config.yaml
num_hidden_layers: 9
hidden_size: 192
num_attention_heads: 6
num_key_value_heads: 6
head_dim: 32
intermediate_size: 768
vocab_size: 8192
hidden_act: "gelu"
norm: "layernorm"
norm_place: "pre"
norm_eps: 1e-05
positions: "rope"
rope_theta: 97300.0
rope_fraction: 1.0
qk_norm: false
attn_scale: 0.177
bias: "none"
tie_word_embeddings: false
parallel_block: false
extras: ["capped logits"]
init: "normal"
init_std_qkv: 0.0361
init_std_o: 0.00848
init_std_up: 0.0361
init_std_down: 0.00848
optimizer: "muon"
learning_rate: 0.00964
lr_mult_down: 2.0
beta1: 0.9
lr_head: 0.00567
max_grad_norm: 0.5
warmup_steps: 200
schedule: "cos"
final_lr_fraction: 0.1
batch_tokens: 16384
max_seq_len: 768
doc_mask: true
train_tokens: 127700000
max_steps: 7795
dataset: "wikipedia_en"
MLP neurons of a small language model. Each row is named by its layer, matrix (up: input weights) and neuron, and shows model dimensions 48-111. Each number is 200 + 40 x the weight over its row's rms, rounded and kept within 0 to 999.
A block is one neuron, or neurons of one layer that tend to fire together. After each block is what it responds to, as a language model described it from the Wikipedia text at the highest values.

L5.up694,195,188,197,188,243,248,177,217,156,230,158,133,241,238,258,144,228,140,223,187,182,202,182,212,204,156,190,283,189,137,178,142,154,182,258,220,155,93,226,226,242,215,285,233,242,235,219,214,169,211,125,184,194,281,204,192,273,133,217,158,216,171,196,265
L5.up721,108,194,143,266,225,220,214,198,193,232,258,96,188,233,239,213,227,196,176,161,197,237,166,215,148,250,211,216,161,108,215,169,194,201,236,161,153,187,249,260,122,264,154,190,203,209,188,126,200,196,132,283,223,204,200,186,155,272,163,213,224,172,218,204
Dashes, hyphens and commas joining two numbers, such as score and year ranges (2007–08, 22–19) or coordinates, plus second halves of names like Los Angeles.

L5.up67,200,189,245,164,210,231,218,159,207,136,237,207,209,216,212,163,154,175,231,219,177,215,148,228,144,211,175,183,217,189,218,254,137,191,265,199,182,204,182,211,195,223,212,154,170,218,152,163,218,220,254,136,212,180,159,253,166,283,202,202,230,240,198,148
L5.up547,123,161,147,191,301,266,190,213,194,168,198,206,267,234,214,222,170,264,177,218,179,217,186,270,197,218,237,193,195,201,288,170,187,262,269,204,170,187,193,196,286,120,126,209,202,202,277,213,201,209,211,270,142,201,221,132,250,177,234,181,250,218,212,219
Second pieces of words split after a one- or two-letter start (b|ed, d|od|geball, s|ag|s, l|ith|ograph), plus words like back and section-heading words such as History or career after ==.

L2.up23,173,194,257,117,275,213,200,133,126,248,254,274,238,226,194,219,199,135,256,157,241,211,187,159,198,187,209,297,177,178,225,175,172,162,186,162,161,157,203,215,237,208,231,175,278,176,190,119,227,263,260,214,280,192,225,226,195,246,294,163,265,218,226,202
L2.up485,182,219,269,165,237,185,221,218,221,178,232,229,195,262,182,153,228,190,240,190,249,217,192,166,261,185,242,184,173,190,221,191,271,234,280,198,163,97,166,248,149,149,185,125,273,195,190,205,111,241,131,164,230,184,161,204,189,222,260,288,221,216,196,226
L2.up486,246,216,188,147,269,205,113,134,125,166,201,187,150,172,236,179,117,126,289,138,158,145,211,194,262,174,229,208,147,242,223,204,170,258,166,235,178,141,207,243,219,217,200,170,215,164,223,146,149,161,204,211,254,216,208,225,214,282,310,176,272,239,207,240
L2.up492,255,227,228,110,269,216,184,162,149,188,203,253,191,215,186,192,163,123,224,175,210,132,211,154,178,167,265,253,139,245,211,199,176,185,211,179,131,151,167,243,229,219,226,157,277,125,223,189,145,224,211,192,290,164,208,237,240,256,310,214,282,240,221,234
Periods closing abbreviations and initials mid-name, as in U.S., St., Charles E., c., Ph.D.; occasionally ordinals like first, 8th.

L2.up55,262,171,187,246,197,195,231,236,144,229,256,127,163,272,300,151,218,203,145,180,125,235,231,183,216,206,246,244,179,154,213,164,229,215,204,133,170,170,178,147,174,157,183,241,163,227,178,213,254,271,215,206,223,267,242,220,186,208,173,165,223,236,158,136
L2.up59,174,138,281,180,209,180,189,244,185,220,198,185,194,304,211,172,138,222,190,167,229,271,202,202,290,207,229,177,259,237,230,213,244,268,143,147,206,201,201,183,192,157,224,189,224,223,191,146,217,174,217,197,218,256,174,284,184,218,162,195,209,212,168,267
L2.up283,173,240,231,251,242,149,151,217,196,269,181,232,220,263,287,219,256,273,180,139,215,127,214,111,242,226,258,191,172,229,253,246,244,212,222,135,201,172,175,148,149,228,199,196,193,211,217,255,190,214,167,186,247,197,225,254,197,230,153,143,225,248,164,202
L2.up697,235,209,187,213,189,166,194,215,167,230,235,168,197,260,240,125,215,193,180,175,206,223,244,199,291,261,190,151,230,177,260,213,251,195,155,129,192,185,227,150,225,193,217,202,211,241,228,141,204,262,227,183,240,295,190,217,187,186,205,208,196,192,169,207
The second digit of a multi-digit number, mostly the 0–5 right after a leading 1, as in 100.0%, 10 March, 12 people, track 11, in tables and dates.

L3.up3,174,247,233,272,200,210,190,195,215,254,229,222,173,256,187,132,244,165,226,221,294,180,198,218,228,248,214,205,165,148,239,234,210,201,220,197,145,172,141,246,208,145,269,193,230,189,185,283,232,147,154,239,154,235,186,176,208,217,213,102,219,203,137,161
L3.up49,168,235,184,116,207,238,168,161,187,175,245,226,160,191,210,232,152,223,131,192,111,155,215,277,240,173,225,165,146,196,235,231,185,168,257,158,149,224,204,293,209,177,194,183,238,283,183,170,160,176,175,244,273,145,260,163,239,221,186,231,218,219,163,275
L3.up148,181,210,255,131,226,257,170,169,167,228,181,199,141,199,295,210,139,198,246,158,156,236,191,215,221,257,249,245,198,200,269,176,166,163,235,193,167,214,240,250,211,182,197,86,155,208,202,105,173,250,193,295,227,191,187,183,211,197,225,227,193,180,206,214
L3.up238,125,214,226,158,232,257,145,154,184,225,180,169,182,214,302,227,146,209,168,186,185,146,226,175,254,176,213,146,167,215,205,198,198,232,258,207,188,148,269,257,98,162,198,188,142,249,154,126,91,182,220,251,227,177,237,193,220,234,235,169,276,267,187,219
L3.up395,198,303,253,196,223,210,210,224,174,144,258,290,243,207,180,180,235,180,182,206,258,157,202,158,266,146,212,171,98,258,215,196,180,228,212,253,203,158,223,358,204,176,222,193,241,187,200,176,105,152,169,211,313,234,222,205,254,265,194,175,216,161,202,220
L3.up477,183,228,188,237,278,245,179,204,124,205,134,228,222,273,171,205,127,203,214,186,192,105,222,162,225,234,275,210,203,270,242,118,216,195,182,254,188,155,195,219,153,184,198,161,218,230,170,187,120,164,183,178,224,170,269,184,193,202,200,180,215,217,221,205
L3.up638,239,194,169,159,188,192,284,205,175,231,209,261,147,119,203,233,133,250,233,152,191,183,181,199,243,137,226,207,173,242,267,184,159,168,243,228,142,272,155,170,170,157,134,151,210,184,224,169,127,133,172,240,184,156,133,232,257,201,238,127,240,233,208,236
L3.up695,211,155,224,193,226,200,226,193,215,136,194,204,156,223,167,220,236,138,196,197,230,193,180,172,150,167,237,217,160,235,294,157,199,188,211,239,227,141,113,247,168,174,117,199,235,180,256,175,156,172,177,200,163,148,200,209,283,242,226,141,262,163,143,161
Periods after abbreviations inside proper names, mostly St. in saint and place names (St. Louis, St. Andrew's), also initials (George W. Bush).

L2.up50,166,171,182,190,179,130,196,200,152,176,226,237,151,259,204,116,215,171,201,193,165,196,147,226,243,263,120,220,207,173,108,152,173,234,133,249,196,191,154,186,225,207,185,233,156,122,162,142,182,185,247,132,189,262,142,222,197,187,168,291,147,201,201,227
L2.up108,212,174,190,163,211,224,195,156,179,224,233,216,149,193,236,211,246,177,236,208,198,204,211,239,215,238,203,139,210,159,180,206,244,216,201,226,190,255,167,143,120,319,175,257,140,159,207,198,180,251,198,152,305,214,183,207,188,182,168,212,206,265,203,163
L2.up390,146,140,156,198,196,189,166,159,172,176,213,138,231,201,276,175,169,206,271,202,162,206,170,242,194,228,210,165,170,146,234,151,187,163,185,276,187,171,216,157,99,152,174,241,195,214,148,224,203,244,186,130,178,258,254,161,220,129,253,156,237,309,218,223
L2.up580,209,186,221,183,302,255,131,239,113,206,198,193,209,197,231,199,211,307,258,155,202,184,262,192,219,216,243,138,168,191,180,187,220,178,231,260,127,185,167,170,146,273,193,267,148,179,162,177,151,257,179,133,247,193,197,246,242,178,173,177,220,225,244,136
Field and heading words in Wikipedia biography infoboxes and succession boxes, such as Preceded (by), Date of birth, born, Early life, chronology.

L2.up223,89,162,172,197,212,215,158,149,181,180,267,204,218,146,185,218,210,215,216,150,193,253,189,148,180,217,169,194,267,189,276,146,134,151,258,164,173,211,158,148,172,232,190,216,218,201,111,188,207,147,189,252,225,231,300,122,187,166,224,195,241,258,155,177
L2.up280,147,202,254,302,219,177,171,196,240,173,248,203,215,178,122,239,157,237,155,205,260,247,160,177,195,187,219,190,263,197,292,170,170,162,262,148,186,205,200,162,201,170,222,245,224,261,171,298,196,151,153,228,176,171,257,232,186,202,256,180,235,185,150,129
L2.up316,118,182,252,242,262,187,193,188,212,190,253,179,201,181,116,223,154,245,165,206,181,252,144,174,185,182,189,227,272,176,262,169,165,201,272,192,192,170,188,110,191,173,208,258,192,271,158,237,218,147,137,215,172,191,267,176,272,244,235,188,219,161,168,174
L2.up333,120,225,219,255,266,167,179,233,196,180,221,172,188,213,155,286,149,238,188,206,240,255,269,183,202,243,170,162,252,221,266,146,134,197,313,190,183,186,175,157,162,203,243,260,172,263,227,225,228,194,135,236,203,171,282,153,223,191,230,173,238,182,195,143
Hyphens joining compound words or number ranges (self-esteem, post-apocalyptic, 2009-2014), plus colons before quotes or times and equals signs in formulas.

L2.up180,194,134,230,171,250,167,148,306,167,241,195,272,206,201,194,206,213,146,177,77,165,173,206,226,118,271,211,152,158,315,266,83,184,215,211,181,164,217,263,195,201,195,172,222,266,211,169,221,182,198,219,221,202,214,242,189,219,201,234,215,236,189,179,177
L2.up438,216,257,237,200,251,232,170,211,130,235,163,194,178,203,193,188,149,90,247,165,192,215,181,168,146,217,225,170,199,195,247,197,226,183,233,210,115,211,211,253,217,165,198,171,271,140,229,162,103,189,179,206,195,188,225,252,210,266,316,149,263,197,171,221
L2.up512,169,257,223,130,202,230,155,303,212,212,148,228,144,283,168,190,119,213,254,170,241,190,211,160,213,170,207,180,204,262,235,161,203,263,219,191,138,182,188,218,194,218,180,172,194,240,197,186,197,188,239,219,152,134,151,168,159,221,188,81,175,250,252,264
L2.up539,210,233,278,207,243,210,179,160,196,171,229,214,210,184,151,192,176,127,260,277,267,174,171,231,205,225,264,211,171,225,303,162,213,201,198,172,214,241,242,222,269,185,229,194,263,115,199,239,174,184,177,218,229,181,195,241,125,249,302,232,190,193,177,178
Periods and capital letters that continue an abbreviation or acronym right after a short prefix, such as St., Mr., No., U.S., NKVD, ITF.

L2.up259,250,267,170,188,155,261,252,195,195,209,193,248,204,225,195,160,169,204,277,218,279,222,137,155,221,177,268,227,212,234,263,149,182,219,194,223,187,150,186,156,165,200,134,273,252,230,248,270,173,248,130,122,140,210,178,223,232,218,183,171,260,265,199,195
L2.up309,201,246,226,190,181,216,227,193,166,233,192,238,201,259,243,212,266,139,235,197,274,165,214,157,207,215,239,160,259,163,177,162,141,207,217,196,143,307,82,131,146,199,198,217,223,153,189,150,240,235,261,209,255,195,125,125,210,196,219,227,172,164,238,193
L2.up311,192,123,257,241,191,208,194,176,209,143,204,173,151,236,255,281,197,187,190,195,200,243,102,242,181,187,180,164,185,165,154,199,187,283,168,189,173,161,221,210,197,237,218,191,222,169,260,179,142,250,260,102,162,207,196,253,226,226,234,235,152,206,114,209
L2.up615,204,126,134,201,245,204,155,231,154,172,158,193,113,210,230,178,254,221,213,226,187,158,227,193,225,240,207,203,238,199,149,306,144,266,208,209,184,224,180,164,249,295,216,181,244,167,230,188,244,249,275,141,188,117,227,166,212,162,263,226,167,215,252,207
The word "of" in partitive phrases, especially "one of the…", also "remainder of", "much of", "any of", "list of", with weaker hits on verbs.

L5.up576,203,270,223,251,232,218,263,129,189,220,158,131,170,177,165,224,150,182,165,123,177,232,196,194,114,193,192,257,143,196,234,266,237,245,220,195,188,157,273,170,195,124,208,158,185,235,136,163,205,175,224,229,233,213,190,157,131,300,217,194,235,231,153,216
L5.up601,211,151,218,184,212,173,168,193,208,178,157,256,135,190,223,179,194,246,163,146,182,215,175,231,165,241,182,271,257,180,265,207,196,256,181,205,178,177,184,155,224,127,215,228,238,279,172,220,206,124,158,221,135,209,155,202,179,248,218,141,220,198,99,261
Fires on the first one- or two-letter piece of a split word, often right after a hyphen or name prefix, such as black-b(rown), al-D(in), O'B(rien), b(acteria).

L5.up54,151,138,177,182,194,153,120,177,235,206,197,167,172,270,163,192,210,192,214,174,136,168,198,165,206,181,227,228,151,217,242,168,228,279,190,161,242,258,156,112,215,200,169,208,237,185,170,213,226,166,221,128,198,162,192,229,221,174,195,167,250,116,191,190
L5.up401,236,182,187,167,223,196,255,153,196,241,199,204,152,236,283,165,144,273,155,225,198,206,219,173,251,200,232,132,150,191,247,250,236,183,171,208,147,241,200,227,217,252,206,235,222,237,180,175,232,190,112,210,235,162,231,140,217,196,242,173,248,201,143,170
Second digit of a day or year number in dates, especially after "1"/"2", e.g. November 3|0, 2|0|10, plus a few words after "In"/"At the".

L5.up352,182,192,233,193,247,147,131,210,193,235,220,249,215,199,178,218,134,211,198,162,174,132,215,146,178,231,230,244,149,185,177,157,207,142,271,276,123,196,223,244,91,219,230,218,255,247,202,237,173,254,273,221,211,163,136,239,225,239,209,235,208,198,267,209
L5.up408,197,128,162,214,177,202,248,112,208,203,236,221,145,162,146,203,181,207,214,182,178,171,214,235,169,215,235,175,209,171,274,264,175,230,162,223,235,223,217,190,134,194,189,221,143,178,120,200,180,106,173,200,141,166,199,281,181,274,198,187,153,200,185,236
Non-final pieces inside longer words, mostly proper names and abbreviations, such as Eric Cl|apton, Col|t|rane, U.S., and No. in tables.

L3.up97,203,182,212,185,170,208,269,141,176,152,250,261,140,229,263,260,142,143,268,206,182,234,187,188,151,152,158,150,220,176,261,194,160,151,169,151,183,169,230,233,191,221,219,198,223,180,236,123,153,195,230,243,186,194,131,224,197,236,260,272,128,208,172,240
L3.up266,219,185,147,172,256,213,135,203,191,251,200,184,261,206,176,168,249,236,233,193,160,183,217,226,245,276,197,149,229,216,224,242,221,256,231,206,151,194,206,171,218,252,161,185,167,215,166,191,175,249,200,122,203,159,202,210,248,236,214,200,229,233,145,82
L3.up296,282,244,199,161,192,184,175,199,149,196,182,195,200,223,213,172,131,290,184,138,214,202,266,206,230,169,253,107,213,255,144,236,192,170,168,159,254,209,221,153,233,199,232,216,219,241,205,166,191,205,227,223,214,226,180,275,275,217,170,182,202,151,215,156
L3.up311,278,261,127,214,203,258,149,169,145,183,176,140,209,213,298,221,211,241,199,185,186,160,242,170,250,196,109,179,155,262,185,252,235,220,195,134,212,142,163,192,246,204,205,126,219,204,245,133,158,249,249,165,229,192,183,198,226,221,259,178,157,251,168,164
L3.up465,179,222,195,124,212,225,192,179,196,176,212,203,211,169,214,252,260,181,239,217,180,226,195,249,127,167,116,179,252,250,224,235,281,313,228,201,212,160,159,193,190,229,168,221,190,166,171,120,147,267,125,138,230,214,179,182,227,282,256,232,172,222,136,161
L3.up482,260,228,203,96,177,169,183,190,207,182,207,196,217,279,124,172,263,235,268,122,180,196,135,254,158,244,239,238,221,184,254,195,217,247,227,211,158,191,157,137,190,180,190,215,211,254,131,200,205,241,162,145,210,213,218,142,244,243,233,192,210,254,171,172
L3.up594,242,209,157,230,209,220,182,236,122,209,210,230,225,243,218,171,230,227,224,176,229,155,203,250,277,263,200,157,267,84,251,164,192,157,207,206,200,214,213,160,146,239,148,226,193,190,141,164,183,182,235,154,221,239,208,170,225,217,224,142,167,263,211,154
L3.up714,262,241,210,37,216,216,223,205,174,115,189,202,122,272,198,153,240,262,253,206,188,257,144,185,198,161,182,206,222,243,220,279,187,270,225,199,185,213,186,134,212,182,155,258,172,180,148,133,195,179,210,177,164,190,228,215,195,266,251,210,160,215,211,196
Words inside == section headings ==, above all life in Early life or Personal life, also Background, List of, years; sometimes life or each in prose.

L2.up416,102,222,269,294,192,256,164,236,213,205,222,256,214,249,208,209,187,279,171,200,162,280,191,168,163,227,156,218,213,179,212,148,139,184,292,181,205,128,179,194,144,168,235,237,182,300,155,195,259,168,158,216,206,168,161,173,266,257,172,196,214,171,155,121
L2.up418,153,251,208,292,252,262,169,231,222,217,167,174,203,220,151,199,167,211,222,210,157,220,258,214,213,197,166,186,183,218,235,113,102,202,305,143,229,183,174,125,129,202,180,245,210,205,209,182,271,186,180,232,236,125,211,157,247,204,188,209,189,171,132,170
L2.up423,163,244,160,257,207,220,149,206,193,180,196,196,242,244,165,171,159,299,198,201,239,223,193,203,200,213,194,186,259,297,232,175,187,191,257,223,192,135,188,167,161,194,238,179,185,198,156,218,224,171,154,149,210,120,237,193,223,262,166,165,134,212,187,216
L2.up673,120,171,228,214,207,193,173,175,222,234,276,205,108,245,175,252,203,218,181,176,170,267,195,181,196,237,206,218,203,161,205,153,139,215,248,171,229,151,180,171,156,167,227,253,197,250,154,150,253,144,154,227,235,223,152,209,215,238,176,197,210,265,205,170
Mostly joining hyphens inside compounds and ranges (self-esteem, 2009-2014, DD-114), plus table-start pipes at line beginnings and U.S. periods.

L3.up72,164,231,184,179,194,215,117,201,154,209,217,198,188,227,241,212,147,199,157,150,145,251,238,186,187,224,260,226,179,233,226,280,183,174,195,164,189,238,240,153,152,181,105,154,132,189,206,254,219,214,239,180,180,231,190,187,190,214,212,197,205,182,222,206
L3.up87,218,271,166,290,247,241,206,155,288,188,206,152,226,229,171,186,195,189,153,177,289,217,203,147,219,242,147,170,222,147,254,226,207,171,225,163,186,181,185,178,222,180,197,173,251,231,141,129,196,169,220,195,196,226,241,142,239,162,253,135,197,244,188,197
L3.up334,268,144,221,187,228,255,157,154,242,176,235,135,235,252,250,183,207,114,126,207,197,269,224,178,205,217,208,242,220,201,196,217,194,169,238,263,254,187,166,200,165,273,226,249,154,224,157,179,238,144,163,171,174,210,226,168,206,232,236,119,144,222,183,200
L3.up401,256,196,177,179,272,233,210,147,158,177,184,195,160,184,250,144,183,190,231,230,140,220,171,223,218,156,166,261,223,178,206,170,189,161,230,202,146,165,184,136,180,207,244,218,264,219,148,161,150,164,187,186,200,169,217,198,210,275,267,127,192,234,142,256
L3.up421,171,200,215,160,146,234,197,210,221,99,132,167,167,197,242,200,106,216,209,203,175,252,272,202,152,225,266,197,188,248,230,205,171,198,221,193,213,202,257,240,231,188,180,139,194,228,231,174,218,153,230,235,163,108,192,166,193,221,240,206,205,181,166,191
L3.up540,130,253,172,228,197,209,177,203,246,168,258,211,185,263,193,187,154,201,169,136,138,164,224,169,152,227,210,133,171,198,203,192,166,243,264,219,202,198,220,220,171,234,179,200,208,302,136,229,196,151,206,223,170,187,201,160,216,308,209,181,193,224,189,220
L3.up623,199,164,198,197,225,182,185,172,259,156,241,175,211,217,195,212,175,165,173,300,157,313,193,228,212,241,194,171,212,200,170,115,165,211,270,176,238,225,226,189,202,206,183,242,192,168,228,191,260,241,116,193,247,180,175,221,252,219,234,246,194,186,185,153
L3.up719,185,175,215,289,219,233,141,214,201,144,191,217,185,161,180,142,232,216,223,173,134,273,235,222,204,228,225,175,257,226,234,154,128,177,246,200,201,160,207,150,151,198,186,205,182,307,177,179,201,189,193,233,243,207,234,246,139,233,198,171,260,184,234,137
Hyphens joining compound words and codes, as in rear-engine, chrome-plated, I-10; also mid-word pieces of names (Sheff-ield, Taek-w-ondo).

L3.up191,162,194,208,231,294,258,173,217,222,216,310,213,247,196,144,222,145,222,169,165,106,259,183,220,190,252,219,265,240,195,246,177,126,176,288,198,221,155,217,197,177,168,189,230,158,272,160,269,243,160,192,209,199,162,265,189,216,274,246,146,218,179,113,178
L3.up333,206,239,181,229,236,188,171,232,215,191,272,251,241,210,129,179,169,182,201,131,189,239,216,201,189,178,213,234,198,232,297,155,155,184,247,146,193,187,191,201,175,216,191,202,177,215,155,211,232,202,212,251,205,208,234,207,188,239,206,188,216,184,151,160
L3.up357,202,139,225,219,144,210,263,184,192,174,280,148,214,229,155,140,199,224,83,133,233,221,148,191,207,251,204,158,195,174,269,178,190,149,177,159,165,205,236,194,239,194,262,247,249,229,127,235,228,191,194,239,196,258,239,224,233,230,189,228,192,127,188,242
L3.up374,155,179,234,217,189,191,269,225,159,224,201,207,134,267,241,126,193,265,118,184,154,242,258,159,277,283,258,164,178,237,157,216,223,236,183,136,248,160,118,106,157,183,213,218,192,267,235,183,219,229,144,209,257,256,215,235,190,236,215,278,220,237,189,220
L3.up502,155,220,172,113,286,137,210,245,164,206,232,206,182,261,244,94,184,227,152,182,236,223,252,198,266,232,192,196,263,221,212,284,278,207,167,223,174,223,174,138,198,132,196,105,207,245,218,165,119,233,178,215,244,204,203,221,192,238,177,128,256,219,148,240
L3.up545,200,177,177,148,169,187,201,184,239,207,219,161,200,254,210,189,183,163,138,170,175,224,166,252,237,220,238,180,220,288,277,227,228,266,201,126,161,233,172,202,198,241,241,208,208,225,171,202,259,270,255,206,231,204,218,228,206,209,211,194,203,132,233,119
L3.up637,209,179,153,206,132,169,213,197,187,264,298,194,199,232,172,139,256,193,134,195,219,171,154,199,211,222,193,109,137,268,244,182,201,203,148,173,177,215,141,233,201,208,274,252,247,229,124,133,160,200,192,168,222,208,193,248,225,201,228,188,191,213,180,166
L3.up702,208,184,139,155,154,165,175,190,220,197,248,141,200,218,153,188,207,191,146,149,202,158,151,235,239,248,211,80,286,199,186,260,298,219,212,196,196,238,218,218,221,241,236,200,172,224,191,225,213,238,198,171,262,194,268,251,239,225,199,199,158,145,176,123
Second digit of multi-digit numbers, mostly 1 after 1 in dates, years and counts (January 11, 1148, 1974), plus hyphens inside compounds (post-graduate, two-and-a-quarter).

L5.up230,195,264,226,171,281,201,243,205,160,216,234,279,203,241,143,207,244,156,187,242,267,178,248,196,167,129,246,197,262,216,246,182,161,231,209,221,145,201,193,270,202,139,182,211,225,140,185,218,173,194,192,168,222,222,197,170,181,245,239,238,112,203,131,261
L5.up704,190,238,204,186,232,185,170,158,169,188,219,206,189,213,252,248,166,188,194,276,307,238,241,199,237,217,178,196,192,181,222,232,234,274,218,211,223,253,252,181,173,216,243,94,259,169,145,286,129,226,195,190,225,175,188,248,174,202,171,224,184,245,165,205
Pipe and semicolon separators and digits between numbers in sports statistics tables and lists (3 | 1, 20; 21), plus scattered word-initial pieces in prose (bank, h, straight).

L3.up23,136,79,207,219,262,220,162,222,210,184,174,245,220,161,187,179,179,155,231,134,158,308,275,192,196,209,181,175,201,199,167,202,186,254,211,216,177,173,216,167,244,225,209,263,225,173,113,126,142,186,214,196,225,196,196,194,248,177,211,149,167,236,229,226
L3.up102,168,161,209,241,174,212,179,288,177,199,214,214,171,187,165,190,244,177,184,181,261,210,219,259,199,189,204,248,187,234,214,218,146,169,251,181,127,190,113,196,104,269,230,152,282,148,143,181,214,236,212,186,210,198,176,179,169,147,205,141,256,206,127,121
L3.up109,152,214,212,228,208,234,192,244,245,217,207,230,211,194,166,172,178,230,174,143,184,231,197,189,185,209,244,164,271,260,276,124,178,155,194,116,229,171,166,144,162,222,184,194,163,219,139,218,216,236,176,282,315,192,194,199,179,220,148,114,217,233,155,131
L3.up397,204,198,260,209,172,203,215,202,175,146,204,217,150,154,186,182,165,202,174,223,209,293,150,198,228,228,251,255,225,227,209,200,220,154,193,181,126,234,165,272,162,187,179,251,171,183,215,83,209,155,266,266,177,173,200,293,169,143,239,201,166,228,156,194
L3.up416,136,233,234,273,226,153,165,234,176,221,178,186,144,132,193,167,157,235,212,180,192,190,175,203,186,223,226,215,212,276,221,150,186,236,196,139,128,219,136,213,162,176,183,154,246,237,263,183,150,176,259,249,182,212,234,207,199,218,201,169,233,264,129,167
L3.up546,161,228,130,170,195,192,280,194,175,244,181,212,192,202,255,229,180,238,180,183,142,222,186,280,143,233,252,171,152,140,220,114,167,190,175,123,152,181,147,194,216,187,102,215,196,187,138,138,146,245,144,208,236,253,207,154,199,157,223,127,179,231,168,154
L3.up554,94,163,209,244,230,155,197,166,198,198,176,168,147,215,162,236,220,203,171,188,189,221,181,222,142,195,162,195,215,166,221,131,145,207,174,161,173,158,203,88,169,216,207,232,225,221,219,241,246,176,210,236,122,214,230,211,249,201,183,143,218,210,185,167
L3.up574,151,224,197,99,172,178,158,145,241,192,210,199,199,207,218,266,230,188,185,198,170,235,192,170,146,273,186,218,186,236,179,160,129,167,235,171,202,190,189,239,217,226,170,199,174,166,185,148,166,238,217,242,227,188,257,172,278,240,150,231,212,192,151,152
Dashes between years in date ranges (1998–2002, 2016–2017), plus "by" in "Succeeded by" in officeholder boxes and hyphens inside codes (S-10, ISBN).

L3.up83,205,221,221,233,190,157,233,174,197,171,215,200,282,153,181,148,254,167,201,236,251,167,222,224,225,128,222,169,236,158,241,222,236,231,165,227,229,210,252,223,133,191,192,192,170,186,185,195,239,215,211,118,217,161,163,157,246,208,185,256,176,196,106,259
L3.up276,169,233,212,240,219,158,240,222,185,215,172,228,210,236,219,259,185,206,234,279,171,239,201,207,275,228,164,141,167,185,263,178,203,271,141,233,192,105,178,184,180,160,151,206,200,221,249,214,182,263,253,187,288,184,224,197,176,206,157,253,220,279,188,170
L3.up563,228,212,230,222,169,191,209,104,210,206,249,237,196,196,153,171,253,224,208,254,277,222,198,111,225,192,197,203,298,123,196,264,219,231,133,235,182,222,209,177,213,170,195,87,348,175,208,208,253,197,170,185,158,162,282,151,237,221,243,155,202,284,179,201
L3.up633,275,197,181,197,176,234,223,240,179,193,196,153,233,215,176,243,200,157,169,171,134,201,228,188,170,249,231,152,237,186,183,216,168,221,200,188,150,218,149,176,191,261,140,213,284,154,219,176,202,238,202,205,107,196,254,178,249,267,332,206,183,218,195,258
L3.up645,290,189,279,184,219,208,252,265,169,218,237,216,158,181,123,199,81,203,247,168,169,184,234,159,220,185,198,230,144,220,258,191,197,229,206,152,196,196,275,201,177,165,145,145,285,157,211,241,209,148,261,304,261,104,216,170,172,259,268,225,293,193,132,173
L3.up654,172,155,191,255,224,184,235,189,150,190,254,178,215,183,246,204,222,229,230,269,228,242,226,191,207,247,149,157,158,150,145,206,159,262,153,245,127,227,200,209,141,173,188,186,149,134,210,270,121,254,257,220,244,190,176,191,220,211,252,242,228,226,225,245
L3.up721,195,282,180,166,144,250,208,206,195,205,218,199,217,234,235,235,168,149,180,175,238,174,216,168,184,189,205,161,171,239,264,221,203,194,157,161,155,151,257,260,231,228,196,183,204,250,153,159,227,259,254,245,163,209,212,177,188,213,223,200,203,269,220,290
L3.up754,220,203,216,224,201,110,181,217,212,228,245,201,195,187,197,203,237,244,114,249,147,241,250,225,237,237,170,118,224,228,137,251,209,291,224,220,201,286,129,192,213,207,171,188,189,205,236,231,195,255,252,260,261,134,224,166,168,245,212,177,221,209,209,193
Prepositions, mostly "of", right after a role or relation noun, linking it to an organization or group: member of, president of, reference to.